Weights of a small GPT-style language model, trained from scratch on English Wikipedia: width 192, 3296 steps.
MLP neurons of a small language model. Each row is named by its layer, matrix (up: input weights; down: output weights) and neuron, and shows model dimensions 32-127. Each number is 128 + 24 x the weight over its row's rms, rounded and kept within 0 to 255. Numbers have three digits each.
After each neuron's rows, "fires in" lists the words (lower case) most often at its 100 highest values on Wikipedia text that the model never trained on; "fires on" lists the tokens most often at its 100 highest values on Wikipedia text that the model never trained on.

L5.up375:159131135130118159145135160120137134124125130111105215135116114128120104127103100152121140104103125146111130139093090131109135149103172110136153116110113164140145129124138101169135125123074144131146147132120130108137081093118100108119117177155146148114143102096100104125149130141114133148
L5.down375:131144117161078128108114059146154106113103144124145120142105113144122130173144107129142110114137111102187123151068113120085112112096110119123093145122116154079092135118135136169112150138163117119127113147122073130145091073109115133148131119158142125147089174101110107108145106082113129147
fires in: "which", "it", "that"
fires on: " which", " it", " that", "man", " It"

L5.up745:125150105131142160078115096108115116167154113128137108132094142127092108121150136108105149143137085145127179182155170156182130148139142135097092151093150149135114136125115109113149154113132130170103092094109103147136108124113108146081110151116121111108126100164108105091095140091126150111
L5.down745:092145110143180079136118136115142116153118083134158100135043141131099137141143089117144126127139108137164135125098127150144154126148152135089123131104133111099105093103092161183125134134132171110126121097120102146090155137122155147084147149130134083138122125074089119095128135147136121155
fires in: "to", "was", "as", "is", "be"
fires on: " to", " was", " as", " is", " be"

L5.up196:115094141094138101148165153092130157190135162140120144123142113116139174158128177164115108108151087138110122127161134138116093104132166149172091124110095136112103155105119163113172130115137094115082096143091167158099128153084158141139137119101111113174128088134094091119156159107150147150
L5.down196:126135109122137130116124147131108102159080129157104145123091123097113132143159177170157161141136102122130139138140140103105136155159143127153133137143143150105139132139119138110105120124150127098102123144089130102126092128155112138158131160134147117172122123126129106165122153150105116165
fires in: "a"
fires on: " a"

L5.up410:140135168130136108047158051116126134133138117098129155161128145150139147166119112141112108150145135150130127123105128133177129151130117162128113139112139166085099111142117085147131118115085132118108105159143136090141083083125127139123145141113166150117128151118140082115135110121123154091
L5.down410:151119169116102115148106148114137154152109130119143141144087154139138153159134119113114131133102102123133163079126107138130120169169122083099175133106127144117108086124137136156046122136113149133104100110111134114150107089113132133102098118119140155151131151149118112136149124034122132150
fires in: "he", "to", "it", "would", "could"
fires on: " he", " to", " it", " would", " could"

L5.up42:132180141150132138170165084080140119137145152139084155120109140123138132156096114110136144112135175103105090099149163118137146139072131111097119151102066128084116109135171132119136142113111121095114183144128148129131092127102145113135171158116128130151112085115124138148128125098148183092
L5.down42:111102125111126104138128148128118147105139130117130121128125144115154110172118144125113119115087156162149113120148136109112160136127125106118155127104141149095107132117135156154112127119142125106149100162125114135134142066133144126140121129152133164164092151159139183132128113098145115125
fires in: "in", "november", "may", "april", "december", "october"
fires on: " in", " November", " May", " April", " December", " October"

L5.up581:124114124151134145128114130168092098140112173177125125116168127103080112139140112148121113127120156165115120130118133140151108109127178136108143132092146155104117110126174079107114139148158112129103137116149132114145113106144111157148119174167089164135137149115132133146187137141100105128
L5.down581:126097098109155146144097145154139134108113097099150135116113137139099135108132085151107103096127122158139103142125164083120118144095141124093114148093158144158091177109122110115131157094100162151159136138120118131133098096121110158157116138122121148139083196135094101131136138124134129131
fires in: "a", "more", "very", "most"
fires on: " a", " more", "c", " very", " most"

L5.up729:098092145167125105139124152138146114130119158123100111133100165153128131058068129136146139142047151103159127114117155110146158098121143119113173120132104124089136172120133143151121128131157146131118132133105138135157151158106113129136163153137121104121132113097111134115186155139135107135
L5.down729:109164152138120167146114120173087169107140105097110137120115167115098143112079118151078124119114147089183109131122116145097076131102082129117131098125129099107133127110112081122111160119125147137119138130133144107148072137121117123122135131152144170140120109143144124127152143120155129151
fires in: "is", "men", "that", "it", "women", "an"
fires on: " is", " men", "1", " It", " an"

L5.up82:095135104123138105101132152126138141145125104137106145124122087122110158121119137147138144166128124123142106177107081126153161140138094138154092142083164122123140146124109068105116105101140156136085131122098160096123142095161156158152142116190143144120124084103118111098087141138110152158
L5.down82:160116152112136130165142152130115154113114136128118111106103137120142109129092137094139129131115125151119141170143109117091091152146094141145147083149137132169153123149144154153185097127153138103162073110143138139132110155125114122097082105113100147141082167134120129180132132069141144130
fires in: "of", "and", "931667", "35333", "37893"
fires on: " of", " and", "3", "9", "ing"

L5.up105:098135126139108133090134079118107125128136123132090139132120135138123149099103153120174117151114132163142102112123130126179135117129138102120101153103129139163131124167147090111161136170163120075139129077116109131162149117113126100093133117156105101155159193113115175114133145120072133120
L5.down105:163129134102143118118084098107102115211093200134109143128061143142117135109118137164096189154084152103101115118106142157155136129122071139073128132158136090144094139119111148097156105137099072089102142126111140158127113136129114182141130141146107109136161139146121123126144121123137137142
fires in: "to", "tools"
fires on: " to"

L5.up293:083119111163087135125133151139129104118160095098109101110101156142122142092099144121122100177108106125173144112142131141167139156103189106107151095109152117074142116126168161131099125142148096131103148085129130112129145144162120168138131170114154119139127102095144117170156148164122147158
L5.down293:091134129140105124118104096130146082153140091110147152079147110136139142133141116141155124155095106131116096097148128154126142155106149117117168129100137115138102126109169086151141180172125137166093147113103153124147122132129156136125092107141169141102114143127063168175162150156093098150
fires in: "that", "it", "film", "movie", "which"
fires on: " that", " film", " It", " movie", " which", " play"

L5.up13:139072121109088143106148113131149108084138080155130143079147190143131114148126132164160150107077137135137095137132090127099155093163174089116139168145104131143137148145122109096130106151089145110116114130097136129136133166115112093155128086126130112131145130116149116090146128115168136075
L5.down13:117105114167118118145135121151174132130086132128119096138162085118081115118143097138108119134103158160109131157159160135095142134118151065164133138137112118121121115072108120110089070147108123116185080175144117165130120185120100120172142112182147153144127134111143108131115099128141172167
fires in: "2022", "2020", "2023", "2021", "2024", "2025"
fires on: "2", "1"

L5.up384:122159120162090180120117135129139104114142105130089116083113110132156166116146160113206104119131101094119148195130125085168129139136161105144167038123115133097096124170113154142100157102107114140115120128105157115129138145147137106159140143118126107140138115174109122111161153150144105093
L5.down384:108108132129125095141114140119137103147138119143123172161105145097146132105098107129132157153127111128108127129117144138099171132128105158089131133124132134163119177089147104120119129163155122126121158119128101126120090174130121128135131106105121093102115154076125110158131134185078136164
fires in: "the", "following", "a", "each", "from", "as"
fires on: " the", " following", " a", " each", " as", "From"

L5.up667:105157121145074131135137151127135100159135172098136157140134174127115187107109133133110140126153161108174133121125129117143133147119130162094106161161116151063122137111167122133154139115143140132110151153144108136077130114120160120163147128098132140159118122118134120101135137115157137117
L5.down667:135102122104106099127113099104164142170185115126112139143128134118170129095107109100118134131128125159155154115111129163156152136111142136115094134111107115074168084160129113153112142141127102114117135124153104111112088131113120126148133108121170116188074106135151172121130113108133135133
fires in: "in"
fires on: " in", " In"

L5.up537:120109111093138161138079119126105117172154121077173148151127148112107127086126119146095119136130124125138103142129130139144132120104118136151145155140143115116131161131130104113137104131194086158131110132144087108118100142161143120085163154052111133119117127134151099107134172179140114096
L5.down537:114096143135115141148121142173128129115102109159176120138107151161092085146098124107150125095158163116123129113092142142133141138131072105112149147114130186121115135100119146104097137139161143152110109101130120153116147110171148128138115119144147105131109147177137150150172141189128177123
fires in: "has", "have", "had", "corinth"
fires on: " has", " have", " had", "inth"

L5.up697:123163105136152135140122151147113099148144112148156143131140120133151085178105156139108127119141127146110094114165118166113096155112086139159131113125149144146165144149108135068174112087144116125127175114134120165146117130119147149108109175123134145114119093140114080086141108147139127121
L5.down697:139092122151154124091115162152111096155141117124127094122086149125157133125116142138113130132123081149143176137108097119104183123127113139135113130101164050077148142147156171145146119102148104108100170152154164111148141111190133165146132090126159130166122101102119079098099099090143130113
fires in: "of", "as", "with", "by"
fires on: " of", " as", " with", " by"

L5.up741:162120117125153154118123179114106072132143130142109096141124109090134162135113113110107159103135088093142119152102107099116115125127156113113121129098161147091111087117138096151120175153139124149163150141177121098163113177119138116145146163131088154148133096134075109145164141120174121104
L5.down741:134098141097132156103123145159130095076161136072120158113141082146153125123103128126133146094133135151152158115139093086136086144121133130138105122134170127094085130140144129136114115137121118157150131082122148113117088128094108148126137134137162128168120142102116137119099130163155109118
fires in: "as"
fires on: " as", "2", " As", "c", "er"

L5.up688:104141149079086114103131138125128126130123156135127119114126136119119157185108134168093090149102112096143114137122126073157122160138129102107107122133109137116124099150126109123156134111149133122092092153170099103104152147117106138113125121151139109089155133130093132120172132172116110127
L5.down688:120162152106140143171164177145119153130177116168145103108128128188109122168123109120096143109146110116112145133095145160115136134154124124113132101120112138145154085169114146180124181134066118168148109134126162143156127147098090182111102122101143104180158147147169120098134138117140146098
fires in: "and", "they", "band"
fires on: " and", " they", " he", " band"

L5.up731:102146168127145107137078144130146104142107151122075132133114107114116154126118121065148121119140102134134110066146141089120093144128146146086104132110139102143148106096102121126139091123102125158142136126149127088132135176125116171121144092124139141129174136148107119094157145153128126141
L5.down731:136145141137155156143129118116172111124126101116154116074145138147158061140058137122135136155160095116129151073137107092093071078119146112149135112110154143118130067128098106130143129121109132114179079080137175154134163112155132120130157140153148107168138128147103133099139184146127112081
fires in: "a"
fires on: " a", "1", "m", "j"

L5.up542:105121120165135142144116149121143075129147101134125126149134116108165126077125127126108147136112113162165129120131143177150151137155101133120077168117120119138083163111095136112133102095147111108101127151100123113129146149114096138130127167117132157177126142131134112124110148114079121112
L5.down542:091134117146137144123110119102167116117147124170152121093136162128141147145147128118107160187137145152128126106136104160129169138105109161099143139080131137120112102102101151128119122085131141083124129092124126132134107112119119133074101161084124121161127134157144090167156145111100143131
fires in: "to", "not"
fires on: " to", " not"

L5.up368:135106108106130123101147137113134124144157154148110133140115116155178159193104129158114083138117109108126134115158128137152137175125134128092129124088154115106147151115131126102122131091145140085104151111121156127158104080121175124098127107158137121109138110122182116134152155106131159122
L5.down368:121102097106121100170149137084112165156179129123065115106115153130116146145174123104127115122123135150108087104130150098181124135150137145107118144125123137151106128168146126168094143160168184169112118140129121085108147114125130126161127115128156122145139144129116141096106126120098173157
fires in: "to", "and", "of"
fires on: " to", " and", " of"

L5.up11:169167130117122164117148098122167100127131135136107142101156157166112119154163083117133141116146122112133128123109130140161120113128084119129111176112106122172131151122159149106147136135106161153147140118103102084098138147096111115172132121133130116143124094106119113083152110163124080123
L5.down11:159087107156160112145113083130143159110172158141145124130181144123148138123118097141079116176121131170117156142135128137101149139132126144126123131123154088093102128150098134155135123165091112151123121169168157157155082135130117151120143107161132100152113157112137185135105149173116133109
fires in: "and", "in", "the", "before", "early", "his"
fires on: " and", " in", " the", " before", "Early", " his"

L5.up327:126120113116105150114164140107114105097139143128116104135123126126132113140141130109114115125143091118109150190140151119120130152122130142166122090090143153142165142157181077128106144100193117102103140127105122151140113097152196111102144098159135108090170090122123099131136092157170121119
L5.down327:111145146120142124140087152143143059126115113119093144124145110116096123128157153179141131089114150149139123118155113132166128137155091150155140128111131136111154121157163142255117142104086153117168135098108120132092114134150122127134089149094129132127115142128118111139102109129175137119
fires in: "as", "of", "to", "that"
fires on: " as", " of", " to", "ated", " that"